python train.py --num_hidden_layers=12 --hidden_size=768 --num_attention_heads=12 --num_key_value_heads=12 --head_dim=64 --intermediate_size=2048 --vocab_size=16216 --hidden_act="swiglu" --norm="rmsnorm" --norm_place="out" --norm_eps=1e-05 --positions="rope" --rope_theta=10000.0 --rope_fraction=1.0 --qk_norm=true --attn_scale=0.125 --bias="none" --tie_word_embeddings=false --parallel_block=false --init="uniform" --init_std_qkv=0.015 --init_std_o=0.00306 --init_std_up=0.015 --init_std_down=0.00306 --init_out_by_depth=true --optimizer="adam_variant" --learning_rate=0.000473 --lr_mult_up=1.15 --beta1=0.95 --beta2=0.98 --lr_head=0.0276 --max_grad_norm=0.5 --warmup_steps=591 --schedule="wsd" --decay_fraction=0.346 --decay_shape="pow" --final_lr_fraction=0.0 --batch_tokens=131072 --max_seq_len=512 --doc_mask=true --z_loss=0.0001 --train_tokens=1098000000 --max_steps=8378 --dataset="wikipedia_en"
MLP neurons of a small language model. Each row is named by its layer, matrix (down: output weights) and neuron, and shows model dimensions 288-383. Each number is 128 + 32 x the weight over its row's rms, rounded and kept within 0 to 255. A neuron's up and down rows have the sign that makes its largest values positive.
A block is one neuron, or neurons of one layer that tend to fire together. Before each block is what it responds to, as a language model described it from the Wikipedia text at the highest values.

Description: Uncountable or collective nouns for materials, resources and stuff, often finishing a word, such as debris, water, data, money, merchandise, equipment.
L3.down8 [104 141 101 172 168 118  65 114 123 132 178 103 141 137 125 148 132 133 108 175 165  63 143 165 121 107 178  25 136 133 148 128 148 250 111 127 109 160  68 177 102  86 134 106 152 148  93 186 168 116  86  89 157 150 111  99 190  95 107 107 160 115 123 133  93  89 161 142 200 122 134 120 123 111 134 163 144 112 211 151  76 118 102 188 102 103 121 165 125 100 124 174 137  85 161 167]
L3.down345 [162 142 113 163 147 130 130  77 114  88 146 107 137 111 121 174 107 175  65 122 105 156 111 164 173 131 145   0 167 138 148  73 102 217 103 128  94 159  89  69  74 143 149 100 160  98 109 123 142 158 134 114 147 101 128 114 162 104 128 100 152 138 105  99 125  65 167 157 169 122 130  64 132 141  86 112 179 130 152  90 132 174 104 165 175  82 159 157 135  86  77  99 103 122 140 162]
L3.down352 [191 109 116 126 106 187 136  75 128  99  70 112 118 164 119 102  88 193 103 108 162 126 195 100 132 177 135 217 141 152 165  96 140  85 170 133 152 150 122 115 181 128 139 139 212 165 148  97 127 178 119 157 180 120  84 152 122  79 149  79  98  84 123 153  95 106 230 145 135  68 109 113  79 161  47 139  90 152 128 138  97 120 138 155 193 143 176 124  86  86 129 126 123 110 121 127]
L3.down1299 [ 97  96 112 169 153  88  90 147 130 140  88  98 137  98 122  70  98 112 162 126 138 129 154  93 129 152 100 161  99 173 128 101  96  95 160 169 137 134  83 101 113 164 115 121 147 160 164 112 126 124 163 119 152  85  78 105  89 135 105 120 109 107 106  39 133 138 179  89 167 159 173  70 170 153 117 127 100 160  91 100 134 122 119 151 141 112 100 144 126 107 169 142 151 127 170 143]

Description: Tokens opening a field or cell in infoboxes, tables and census lists, such as Profession, Area code, Total, Asian; also scattered prose words like national.
L3.down401 [107 109 158 110 147 178 137 136 120 104 136 162 131 139 158 111 106 114 139 101 197 151  56 156 141  99 135  95 145 151  94 141 114 186 104 151  75 111  85 138 151 139 128  69 145 141 129  69  42 135 111 152 173 148  92  93 142 125 197 130 138 154  78 141 122 116 185 107 172 107 143 167 138  72 187 147 135 134 137 135 160 132 108 167  68  59 161 170 129  94  91 132 104  77 125 124]
L3.down693 [112  84  46 136 130  95 146  91 114 147 116 118 112 125 114 101 107 114 112 109  80 127 128 130 124 124 138 232 119 133 140 105 159  98 159 103 113 166 147 126 127 154 119 140  39 123 170  68 142 141 157 123 148 140 150 186 118 103 137 156 157 141 159 105 150 126 255 129 105 135 151 188  71 130  98 156 102 120 155 141 138 128 142 126  95  92 157 144 152 113 101  58 113 131  67 149]
L3.down1203 [163 139 144  88 161  83 149 146 159 105 118 171 102 110 129 162 136  91 184 105 104  82 128 156 209 122 123 142  99 148 148 110 167 101  94 107 120 146 133 153 128  91  83 160 122 116 120 130 121 108  86 118  81 216  77 135 135 109 118 141 169 139 119 111 109 150 143 153 165 154 117 119 190 131  52 122 181 141 158 140  96 173 131  99 136  88 173 191 206 149  88  75 118 158  93 122]
L3.down1639 [130 146 123 145 129 116 130 163 126  73 123 127 120 154 120 113 100 104 135  81 179 105  91 150 125 105 204 187  94 147  90 113  91  67 102 142 147 140 148 179 143 129 133  93 106 219 145 191 194 138  99 134  81 178 145 110 194 134  72 164 131 121 155  87 146 129 165  80 182 177 125  90 106 128  60  65  94  66 104 128  87 174 130 129 106  87 134 114 164 155  70  59  88  60  85 147]

Description: Common nouns for groups or abstractions such as women, Men, children, power, often before 's; also Mr before a surname; otherwise scattered.
L5.down1128 [159 126 192 106 142 136 157 149 125 115 148  91 215 130 138 171 144 179 122 133 110 149 145 122 125  42 119 123 113 106 153 118 139  71  75 163 149 152  85 139 103  97 135 119 123 120 110  89  80 165 153 138 118  89 152 132 147 124  99 126 109 117 125 131 123 114 133  93 170 155 141 136 167 111  93 125 101 115 143 147 206  77 149 188 158 137  53 151 145  85 103 127 120 123 102 118]

Description: Fires on predictable tokens in templated Wikipedia text: census rows (Native American), coordinates (″W), taxoboxes, and table headers (Apps, Team), plus spelled-out small numbers like six, five, eight.
L2.down190 [113  89 112 145 109 201 151 112 119 149 143 120 141 105 138 120 197 172 103 101  65  57 131 161 126 157 137 108  92 145 130 163 110 129 141 135 143 134 103 134  83  77 104 135 159 135 148 148 109 131 191 141 149 120 140  94 183 167  77 160 188 163  94 148 130 180 117 164 142 111 152 124 145  67 176  91  92 164 112 156 153 124 149 149 108 110 105 127  85 134 101 139 157 105 113 145]
L2.down191 [140 146 116  75 137  68 170 138 170 129 147 181 120 141 155 135 133 154 124  90 144  84 140 106 133  91  72 114 157 129 149  89 135 102 145 178 111  42 126 130 100 150  96 111  78  64 176 151 112 122 166 108 126 110  83 108 140 141  72 107  94  92 183  71 141 131 110 114 102 143 191 122 154 167 148  81 159 210 116 137  98 154 148 114 131 136 115 171 119 119  85  77 145 107 149  97]
L2.down206 [116  96 150 100 111 135 161 104  67 176 121 110 102 135 105 108 159 107  91 105 225 220  76 136 149 149 102 131 112 169  62 173 130 160 155 115 105 126 133 114 138 125 112 119 147 109 131 119 168 150 153 107  93  95 115 170 112 147 140 161 111 166 124 166 162 141 124 146 133 126 126 166  98 155 130 113  73 160 132 175 126 143 126 139 137 144 145 122 131 139 107 177 141 182 136 153]
L2.down301 [ 79 116 134 148 126 173 150 145 173 177 125 204 115 118 116 110 106 166 154 106  83 132  91 142 135 129 131 164 120  75 110  73  84 188  95  84  79 135 128 141 104 147 151 172 125 106 184 123 109  76  99  98 109 111 129  78 153 121 123  38 157 121  79 125 133  85 127 116 115 143  60  97 132 171 117 105 110 114 132 136 183 155  79  92 116 133 128 102  93  99 190 110 207 102  88 171]
L2.down337 [121 107  97 116 124 118 151 147 144 118 126 174 137 146 154 108 112 137 124 115 129 139 107 145  61 137 131 123 147  85 161 116 100 129 121 134 117 195 158  71 111 123 152  57 109 136  91  79 126 115 115  82 127 149 147 113 149 159 118  81 112  91 140 141 156 114 143 147  97 138  78 159 146 120 128 100  58  96 160 138 194 151 108 118 129 124 122  65 146 102 153 117 122 155 116  66]
L2.down416 [100 105 178 138 129 133 107  94 142 160 152 169 135 131 107 164 106 128 128 163 153 129 113 131 113 138 138 121 108  88 170 127 137  83 117 123 101 152 169 136 115 108 146 103  99 101 159 155 118 126 161 150  91 119  80 124 148 113 102 178 108 139 155 168 128 119 110 232 184 172 121 162 100 148 117 119 143 143 105 123  64 156 130 158  96 110 121 211 139 155 119 144  94 107 156 185]
L2.down974 [145 150 136 151 125  85 152 115 156 103 188 123 121  87  89  91  70 152 120 178 155 161 122 213 103 138 152 149 118 144 102  82 157  90 130 112 139 146 114  85 133 147 137 123 161  95 104 103 151 112 138 107 142 129 112 145 121 161 149  92 128 143 131 126 129 113 159 129 122 121 136 119 127 166 149 178  53 183  99 125 116 144 155 113 148  94  92 122 124 146 143 114 127 108 143 124]
L2.down1347 [117 134 137 107 121 146 136 135  73 148 117 151 158 195 137  98 165 183 124 103 123 106 171 133 133 185 148 129 127 123  73 150 136 111 111 120  74 120  95 113 153  92 158 144 122 143 107 114 166  92  95 175 131 137 159 194 173 139 138 129 143 106 118 130 116 106 148 123 160 129 117 127  89  78 128 128  96 126  99 180 150 108 105 136 152 139 124 130 115 115 110  63 137  74  91  80]
L2.down1384 [ 98  33 133 207 132 171 144  65 174 123 128 124 152 102 114 111  93 160  70 178 143 121 120 164  98  88 103 197  86 121 116  65 136 107 128 115 136 126 113  93 106 133 146  92 174  75 131 104 134 142 117 107 104 148 128 165 125 133 161 160 111 151 172 140  96 158 118 120 136 103 132 110 146 210 102 155 109 139 138 133 132 117 180 160 152 130 101 102  20 123 150 142 120 122 123 137]
L2.down1493 [153 127 120 128  98 172 112  94 110 133 102  65 130 104 147 143 106 134 141 119 114 128 166 122 142 120 152 130 110  44 121  85 153 119 102 137 205 138 134  71 151  86 140 165 125 150 173 143 116  93 122 122 112 128 167 141 131 136 158 185 189 135 155 126 135 112 112 122 171 110 131 117 123 107  98 183 106 116 138 150 174 150  99 135  74 110 145  97 144 146 126 135 104 203  91 150]
L2.down1550 [145  81 222 139 157 114 147 116  81 140  97  90 174 135 114  78 150 174 181  98 142 109 130  84 185 143 119  63 133 168  94 180 125  80 136 132 152 112 122 121 140 108 157 122 152 131 144 104 157 115  76 138  73 114 106 172  99 167  70 166 145 177 145 164 123 121  76 131 141 103  88  90 168 143 124 100 101 136  85 111 155 148 123 156  42  84  94 131  72 111 152 108 181 118 185 137]
L2.down1637 [121  93 158 135 147 158 163  94  93 104 135 117 173 105 127 137 146  85 139 156 130 119 154 171 139 165  85 148 111 147 137 152 108 134 118  93 122 124 205 142  71 112  91 134 150 185  93 103 102  82 133 139 143  95 136  82 108 164 113 159 143 199  88 135 133 133  98 132 157 148 102 130 107 174  93 138 138 151 114  86 166 192 137 139  86 147 142 118 135  86 167  95 131 123 127 119]
L2.down1681 [186  96 122 128  93 119 108 158 171 146 167  93 145 173  95 119 110 121 169  85 174  79 127 110 125 120 104  46 149  91 104  83 191 117 172 120 115 180 122 142 115 138 137  88  50  88 120 137 162 140 168 115 134  87 133 108 125 122 123 140  40 125 145 157 153 127 142  49 142 134 117 100 162 145 189 153 102 120  51 159 108  89 154 190 117  75 160 105 116 141 134  90 148 111 119 157]
L2.down1852 [180 168 143  85  72 118  99 159 131 112 104 120 112 178 181 143 113  83 172 106 123 128 110 112  51 131 162 117 128  88 151 109 138  89 208 128  93 172 111 146 140 139 118  84 168 111 132 117 115 120 152 167 184 181 171 146  85 140 145 124 158  73 147 111 158 112 176 148 122 133  84 104 134 115 147 115 116 151 101  83 114 131 137 182 136 118 122  97 132 122 115  98 113 131 109  73]
L2.down1968 [152  99  83 114  83  86  85 169 190 209 153 111 136 101 125 143 108 135 149 174 105 155 184 135 163  87 128  89 146  78 119 131 126 112 136 136 123 151  91 101 105 176  94 131  81 143 167 140  81 188 138 129 107  56 143 153 181 153 155 110 117  93 146 149 115 118  85 188 119  88  69 117 154 182 162 134  95  97 159 100 116  80  44 103 113 175 120 160 104 128 156 153 102 108  84 156]
L2.down1986 [200 176 156 172 192 109 103 157 121 173 114 114 160 164 124 107 167  54 151  90 110 167 166 101 107 173 121 163 148 100 145 107 120 129 153  77 150 105 169  96 136 137  90 132  74 122 166 145 149 135 184 134 129 144 109 109 155 115 146 131 163 148 128 142 149  52 187 138  87  56 179  60 115 142 153 114 137 108 113 145 147  80 110 104 121 114  63 143 100  73  78 136 105 117 137 140]

Description: Mostly the pipe between column names in Wikipedia table header rows, e.g. "Team |", "Candidate |", "Role |", plus line breaks and punctuation in infobox fields.
L5.down277 [115 154 121  86 163 110 129  89  86 168 144 159 107  84 112 158  86 111 119 122 118 126  95 153 133 130 148 163 138 167 201 142 126 174 131 119  88  98 136 144  89  95 129 116 124  71 165  65  93  96 163 100 141 138  69 112 132  96 115 181 132 168 149 102 110  90  81 104 139 135 153 193 185 132  68 164 164 205 143 147 140 138 158 199 190 161 144 114 145 168 152 140  91 160 187 156]

Description: Opening word pieces, mostly "Cy"/"cy"/"Ky", of rare words, taxa and names (Cycas, cyanohydrin, Kyogle), plus first pieces of split names (Mc, Hill, Bow).
L2.down35 [130 146 142  44 109  91  67 104 115 137  94 140 167 122 155  93 159 166 147 110 149 157 105 108  91 139 132 101 100 110 115 142 149 134 149 152 170 108 124  91 134 144 100  99 136 178 169 133  83 133 138 109 162 182 175 135 136 129 119 127 136 153 132 121 189 109 183  83 115  86 138  94  89 116 178 138 133 138  97 147 136 116 127 100 157 134 180 106 103 112 108  82 116 169  84 118]
L2.down364 [ 84  84 141 143 155  69 141 121 119 157 121  74 151 136 180 169 123 149 140  93  96 126 145  99  68  98 124 129 148 116 157 123 120 160  96 199 132 117 128 114  89 166 107  96 162 117 159 123 158 115  72 160 107 125 168  86 125 135  83  97 135 134 115 122  92 115 138 109 105 160 193  51 141 130 103  95 116  98  74 152 137 202 142 137 162  80 185 134  80 135  95 106 152 148 138 168]
L2.down467 [132 184 143 157 119 127 136 169 104  77 107  97 167 102 122 147  66 163 156 141 154 133 108 186 144 158  75  93 143 143 167 113 106  98 113 127  57 134 138 140 109 105 147  96  93 113 143 128 137 119 107 137 106 160 150 105  37 147 128 191 215 102 130 217 100 158 131 105 168 125 124 231 107 130 173 129 156 126 163 183 154 135 205 126 121 126 164 163 150 182  78 151 130 163 143 142]
L2.down566 [150  87 104  72 154  90 139 135 121 169 199 135 139 123 110 124 147  63 193 127  84 109  76 157 106 131 128 103 150  81 103 128 150 159 110 128 157  96 132 132 140  94 198 137  88 160 112 159 111  89 117  88  74 131 128 123 139  78 156 102 160  49 127 140 158  86 137 170 116 141  84  73 180 193  59 120 181 149  92 121 116 156  90 130 130 151  80 136 202 141  94 126  83 153 102  97]
L2.down618 [208 153 138 147 125  90 181 163 149 155 162 112 117 140 129 118 164 188 107 179 120 135 137 144 110 143 142  68 121  88  83 107 154 187 107 138 132 137  96 173 125  91  72  92 130 208 182  95 157 109 104 112 163 135  97 106 165 106  70 173 173 126 159 172  80 104 145 100 148 162 118 102 174 118 108 144  99 108 123 143 106 154 123 162 106 120 150 122 146  79 142 131 127 115  83  78]
L2.down802 [141  94 147 131 143 120  30 149 174 155 187  79  97 139  96 100 119 113  88 148 184 132  99 148  85 122 162 137  89 144 126 145 167 113 159 184 117 110 125 110 156 148 132 144 114 141 169 117 121 137 155 170 143 101 180 143 155 116  88 107 116 110 128 105 175 141 138  76 123  82 203 117 133 122 110 154 140 175 130 136 151 100 158  63  72 127 133 130 116 141 137 154 145 115  96 100]
L2.down1092 [151  58  92 149  90 168 105 143  76 130 153 169 143  84 102 137  79 122 119 158 152 132 145 106 136 126 148 132 174 159 133 100  62 166 106  88 118  91 174 184 186 148 165 169 126 125 112 119 160 111 134 166 147 117 173 138 129 110 106 207  97 100 115 108 169 147  96 135 158 184 129 101 114 148 173 152 120 137 120 109 113 117 151 114 129 168 125 122 164 154 122 161 175 168 137 153]
L2.down1153 [124 121  71 152  94 139  85 152  76 138 164 163 162 164 109 133  90 168 145  69 108  48 136 138 123 106 141 115 163 107 154 137 118 133 172 156 143  39 159 120 108 140 156 167 111 168 141 106 114 100  88  98  83 197 149 134 156 122 152 173 142 149 152 136 182 120 109 173 163 114 146 149 169  96  61 150 105 133 138 131 105 131 103  87  93 156 117 141 131 107  87 129  52 142 137 170]
L2.down1252 [113 110 169 111 138 124 188 155 111 215 116 160 143 116 149 153 142 176 139 120 154 108  83  95 133  96 152  95 128 113 136 136 160  68 160 149 126 135 137 135 133 123 126 157  87 121 214 152  65  71 231 130 142 118 118 143 111 123 141  80 128 136 127 181 101 166 106 104 138  67 203 117 130 109  78  95  83 100  95 175 111  99 126 124 127 150 146  98 144  80 122 117 131 109 107  95]
L2.down1260 [145 115 137 163 149 133 141 152 127 107 135 142 132  97 131 139 143 122 168 104 142 145 122  87 118 129 112  84 122  78 115 125  91  97 161 151 119 139 139 130 103 110 103  83 107 155 104 165 159 114 152 144 113 203  85  82 126 120 126 151 137 115 117 138  97 146 148 137 176 124 128  90 115 131 111 111 103 114 160 157 124  89 110 134 116 106 141 168 172 170 137 151 128 140 151 149]
L2.down1377 [157 131 146 121 119 173 129 138 141 129 128 181 151 196 166 120 111 177 112 122 120 108 135 188 139 175 104  93 144  87 164 156  72 143 153 114 132 149 117  96 131 149 148 125 238 137 115 154 173 138  63 120 160 157 154 148 139 169  90 157 125 148 133 142  77 141 147 168 129 149 118 167 162 139 178 139 125 100 157 153 152 122 180 121 116 153 118 171 117 148 104 182 150 161 168 174]
L2.down1409 [125 159  73 106 129  87 152 136 194  87 155 111  91 141  75 113  96 144 110 118  83 107 152  71 121 157  44 127 113  77 161 138 131 141 145 118 158 146 147 119 128 134 110 132 136 172 116 139 130 149 186  99  95 122 106  92 147 161 104 109  94 142 174 100  74 116  62 135 178 124  97 149 108 102 153 111 120  82 154  77 143 119 165 156 132 126 156 118 132 143  98 167 171 143 146  90]
L2.down1458 [175 136 133 150 156 164 151  82 169 172 115 134 173  95 137 102 148 118 176  84 142 105 103 163 137 168  64 209 134 125 117 134 117 134 174 129 178 104 119 137 157 144  90 149 120 112 130  73 143  48 120 148 143 158 116 112 148 159  87 123 125  79 123  82 117  78 109 153 109  96 152 145 114  61 130 157 178 125 123 119 131 130 128 202 163 111  78 120  50 140 143 115 120 158 170 105]
L2.down1561 [105 110 116 146 123 104 178 105 105 186 141  79 156  99 110 176  95 167  81 139 114 160 114  83  91  75 170 163 147 135 110 108 104 116 103 145 148 113 113 127 163  91 164  80 142 178 122 121  59 117 175 133 183 232 144  86 148 145 179 181 113 135 116 154 117 120 136 127 138 109  86  34  87 105 133 132 112 175 144  96 149 169 119 109 181 143 130 114 125 146 165 108 136 132 130 179]
L2.down1940 [172 157  52  93 108 116  93 113 172 144 182 131 175 152 147 134  78 112 107 133 153 177 137  84 138 119 133 137 119 149 137 115 134 137 172  92 126 131 141 141 156 153 179 204 100  90 131 177  80 129 115 143  86 101 124  82  50  66 146 120 142 147 118 128 121 118 107 177 177 161 129 124 148 132  83 137 139 163 194  72 203 115 140 129 190 177 152 104 127 167 140 126 162 173 104 144]
L2.down2010 [144 148 146 111 107 139 112  29 129  75 146 129 145 161 104 149  91  67 151 112 144 119  68 181  88 124 142  79 153 122 134 112  91 147 141 165 146 123 181 142  82 112 172 116 125 160 161 136 156 152 130 105 105 173 121 110  66 152 126 145 114 119 143  97 145 131 108 119 189 125 123 115 102  91 173 143 115 203 124 122 111 154 110 165  96  88  91 173  89 149 118 135 132 106 132 172]

Description: Opening sub-word pieces of rare words split into fragments, strongest for Cy/cy (Cythna, cyanide, cycles), also names in tables (Ilott, Djerv).
L3.down350 [ 96 103 114  85 115  32 116 162 159 231 159 112 110 137 147 190 114 151  78 166 131 107 100  85  82  84 203  48 109 125 140 144 157 183 130 140 128 135 118 132 107 152 124 142  90 140  80  96 143 184 181 129 132 161 159 134 139 107 102 102 107 153 149 165 116 152  80 118 100 151 177 125 201 129 120 111 110 150 118 138 135  91  95  97 128 119 158 107 135 217 114 117  91  79  82 127]
L3.down625 [139 106 148 132 138 106 147  89 144  87 157  97 118 119 137 186 114 159 134  76 142 113 159  93 142 112 132   0 130 113 139 158 102 255 154  94 135 176 149 109 151  98 109 124  87 128 107 137 131  67  97 142 126 154 138 148 152 105  86 148 118 131 156 148 166 165   0  90 128 132 144  46  94 112  99 139 150  83 104 155  99 125  96 128 103 172 122 103 134 149 101 128 117 122 149  90]
L3.down1492 [152 146 173 153 168  92 199  77 119 131 198  81 190 152 183 171 104 113 140 149 134 119 160 156 110 105  98  14 131 156  93 111 122 221  88 107 132 129 178 126 138 155 132 151 104 126 122 106 103 103 121 102 124 125 153 118  90 155 122 185 111 136 130 118 110  89   0 121 130  73 120  55 141 137  94 152 147 122 105 124 137 142 147 158 158 112 125  91 142  79 136 111 123  47 129  64]
L3.down1933 [132 113 116 115 112 135 144 178  84 161 171 110 137 125 110 157 116  88  65 137 139  76 107  93 100 194 126 243 100 134  77 100 128  64 134  63 172 166 145 118 161 150 136 136 126 149 128 165  85  83 103 159 165 151 132 128  95 114  40  92 127 106 115 167  82 161 255  79 136 123 130 114 148 137 151 115 135 110 149 123 108 123 141 107 143 183  92 116  85 135 110 136 110 141 106 128]

Description: Nouns for energy, fuels and substances, often heading a compound: electricity meter, gas station, renewable energy, clean water, milk, fuel; some weak hits on name fragments.
L2.down18 [163 131  64  74  98 172  84  72 105 161 134 123 147 190 125 169 128 163 122 180  89 143 173 167 175 130 139  77 128 178 148 141 133 102 134 130 143 120  75 114 138 144  88 138  74 101  87 123 102 159 102 108 195 106 163 132 191 180 107 104 127 159  84 108 185 179  89  83 110 116 143 138 150  90 196 164  75 146  95 138 173 222 143 118 135 132 165  89 167 132 170 131 104  87  88 129]
L2.down26 [112 134 111 165 124 155  94 149 154 164 179 122 185 121 133 177 116 153 163 188 118 168 126 107 137 125 200 155 132 129 152  99 102 140 142 132 139 114 130  74 130 125 112 141  95 132 154 152 112 145 127 113 145 153 138  51 126  97 168  89 121 110 181 163  80 148 124 159 185 185 103 144 118 179 106 164 155  83 117 162 132  67  95  93 124 136 143 178 106 119 120 127 149 111 144 164]
L2.down138 [179 146 143 153  90 182  84  85 111  86 105 111 174 166 137 116 117 115  42 115 134 159 158 168  95  86 132  94  93 110 127 142 114 172 126  86 106 106 131 141  96 164 167 107 132  81 143 106 124 107 209 114 132 121 135 176  49 146 130 200 137 113 121 113 146 141 100 165 161 116 131 113 137 110 138 177 118 131 149 161 156 142 159 122 113 144 159  78 166  87  89  80 165 175 129 100]
L2.down213 [163 199 202 152 134 130  75 126 160 125  52 102 145 115 182 143 122 105 133 142  96 132 125 134 109 144 164 131 159 141 133  94 171 123  87 112 177  97 154 161 118 115 100  89 156 120 125 157  88  76 161 113 118 121 134  52 102  94 127  78 149 124 115  81  98 161  99 128 114 134 118  83 132 105 158 159 158 143 116 153 158 132 127 149 135 106 133 121  97 113  82 145 122 153 124 167]
L2.down367 [ 87 101  93 132 140 121 115 205 174 100  79 149 100 141 145 163 107 119 145 150  98  38  69 128 101 115 154  91 111 135 151 133 101 106 136 126 137 128 135 118 126  94 114  89 101 149 117 132 115 140  92 149  87  98  73 128 172 117 137 136  98 210 135 121 167 106 143 141 132 129 110 151  97 133 123 142 122 124 141 105 177 143 109 102 160 153  96 162 130 121  64 177 118 128 135 151]
L2.down488 [127 138 123 107 135 187  86 142 162  56 133  84 183 133 136  89 137 141 157 148 159 136 125 118 102  95 133 130 115 175  38 145 155 104 132 142 187 173  90  88 121  99 141 178  95 125 120  80 101  98  66  75  78  76 180 112 122 114 176 162 130 110 131 115 173 120 108 119 146  96  98 105 176  66 134 137 105 119  73 140 146 166 109 109 157 129 125 141 118 150  97 157 101 131 124  87]
L2.down677 [132  73 114 127 131 137 110  76 126 102 146 177 176 150 178 110  91  89 109 135 124 129 161 172 166 185  51 204 122 143 149 167  91 119 179  88 169 185 163 138 101  89 188 127  88 149 166 137 140 184 133 105 139 139 136 117 149 158 127 117 124 129  50 160 105 166 131 133  98 110  80 131  98 119 163 161 139 186 197 110 121 170 112 103 136 139 124 109  80 180 104 143 138 106 178 145]
L2.down707 [114 166  93 110 118 177 102 100 117 135  93 151 149 136 146 132  98  89 119 136 147 134 155 109 190 173 125 111  36  87 181 147 115 116 143 105 173 148 149  82 158 154 151 197 164 116  96 134  91 106 115 137 127  79  94 131 154 109 114 153 165 120 129 149 157 115 122 159 157 122  91 102 130 176 164 144 106 137 127 133 110 124 149 116 134 140 123 152 114 128 105 172 141 107 103 142]
L2.down815 [122  92 113 142 168  98  93  95 139 167  77 116 107 200 160 222 139 155 133 165  89 164 177 127  95 149 179 159 116 153 153 142 109 128 150 130 173 126 148 122  95 168  91 132 143 177 143 131 142 152 140 183  60  84 142  97 117 145 148 107 102 104  84 144 147 136  98 145 131  83  85  91 161 135  88 154 134 129 171 150 103 162 166 144 160 128  79 141 147 109 196 184 119  76 141 152]
L2.down1226 [ 85  92 151 167 162 143  95 144  56 154 176 148 121 126 138  89 170 127 121 167 105  95 147 118 163  92 136 144 111 160 121 181 139  90 156 131  73 160  56 136 139 119  77 103  97  67 180  99 135 154 154 103 129 127 139 157 128 122 133 147 100 109 126 117 131 123 113  94 123 132  98 123 118 108 102 153 120 115 211 151 127 142 100 170 186 113 132 142  67 129 131 162 126 106 171 145]
L2.down1333 [147 104 133 136 125 162  80  83 150  81 110 182 167 100 125 158 133 140 121 131 130  63 112 128 117 139 102 114 125  75 170 115 143 166 140  88  93 131  93 140 117  81  85  92 125 210 117 128 153 172 147 101 140 146 137 160 139 145  53 152 107 155  74 122 115 151 116 110 159 190 102 184 146 118 169 138 128  78 161 173  98 135 104 146 171  82  85 156 156 129 155 193 124 125 143 159]
L2.down1517 [134 104 152 162  91 165 123  60 112 120 169  99 215  89 161  83 142 159  95 165 147 149 141 184 102  58 108 112  95  70 161 127 122 102 168  54 169  78 139 149 146 144 181 104 152  86 106 100 148  82 135 100 152 116 166 135 101 180 137 150  93 132  88 137 113 139  98  95 141 104 145 147  95 136  88 153  92 129 161 174 159 103 134 141 154 123 151 115  95  90 120 121 145 120 131 133]
L2.down1555 [ 87 109 167 179 107 165 146 150  99 161 167 140 150 126 117  49 176 191 115 101 104 123 146 132 189 151 148 159 131 162 131 106 155 101 134  73  93 127 147 142 102 130 110 136  94 145  82 102 149 146 154 104 135  66 154 149 102 148 150 168 168 170 160 115 121  21 128 114 124 148 169 139 132 141 104 138 125 173 175 127 105 130 194 204  97  78 153 172 107 111 179 144 114 106 107 168]
L2.down1578 [132 149 130 176 127 136  86 124 122 139 145 143 142 138 145 137 148 114 102 126 129 148 126 122 202 144 139 162 158 116 139 133  65 138 108 110  89 134  32 103 114 126 125 130 135 160 102 152 152 129 129 114 142 121 136  96 154 110 127 140 101 137 126 169 109  86  79 140 142 141 181 104  92 198  93 166 172 108 118 191  92 134 131 135  97 112 155 136 141 120 145 162 129 149 132 144]
L2.down1675 [148 163  87 153 155 158 168 136 147 123 173  69 114 112  99 135 163 135 137  87  83  68 160 100 180 196 127 139 161  83 100 127  87  93 153 134  97 118 162 129  61 140 128 104 140 156 156 160 105  87 128 121 198 139  85  43 142  67 113 190 106 195 127 144 172 158 167 102 140 185 120 115 133  98 109 192 173  88 179 124 113 176  96 130 115 107 105 131 108  86 146  84 139 140 132 139]
L2.down1772 [153 176 190 103 104  86 130 132 109 156 147 118 176 167 118 148 114 114 143  83 128 101 119  94 149 129  85 149 124 147 110 177 156 105 104 157 157 149 148  90 122 122 124 145  67 138  88 113 184 119  86 122 172 115 181  84 110 157 107 120 116 122 155  94 169 155  52 143 120 107 162  67  85 134 151 146 138 165 123 158 144 108 119 148 122 127 109 119 134 114 161 118 147  97  84  78]

Description: Mostly the word "by" after a clause, as in "by 743", "one by one", "kidnapped by robots", "ship by train", sometimes "of" or the spelling "-by" inside words.
L5.down104 [185 176 116  82 107 118 173 155 163 106 179 152 130 105 143  64  89 160 203 113 150  91 111  96 176 110 115 138 162 102  88 154 128 126 120 130 164  92 100  64 130 172 175 158  98 127 151 147 113 128 159  90 150 135 124 128  90 169 161 110 102 159 113 133 115 104  52 151 151 128  99 159  94 109 143  94 130 123 155 150  64 154 176  99 108 116  84 186 156 111 112 120 140 142 159 122]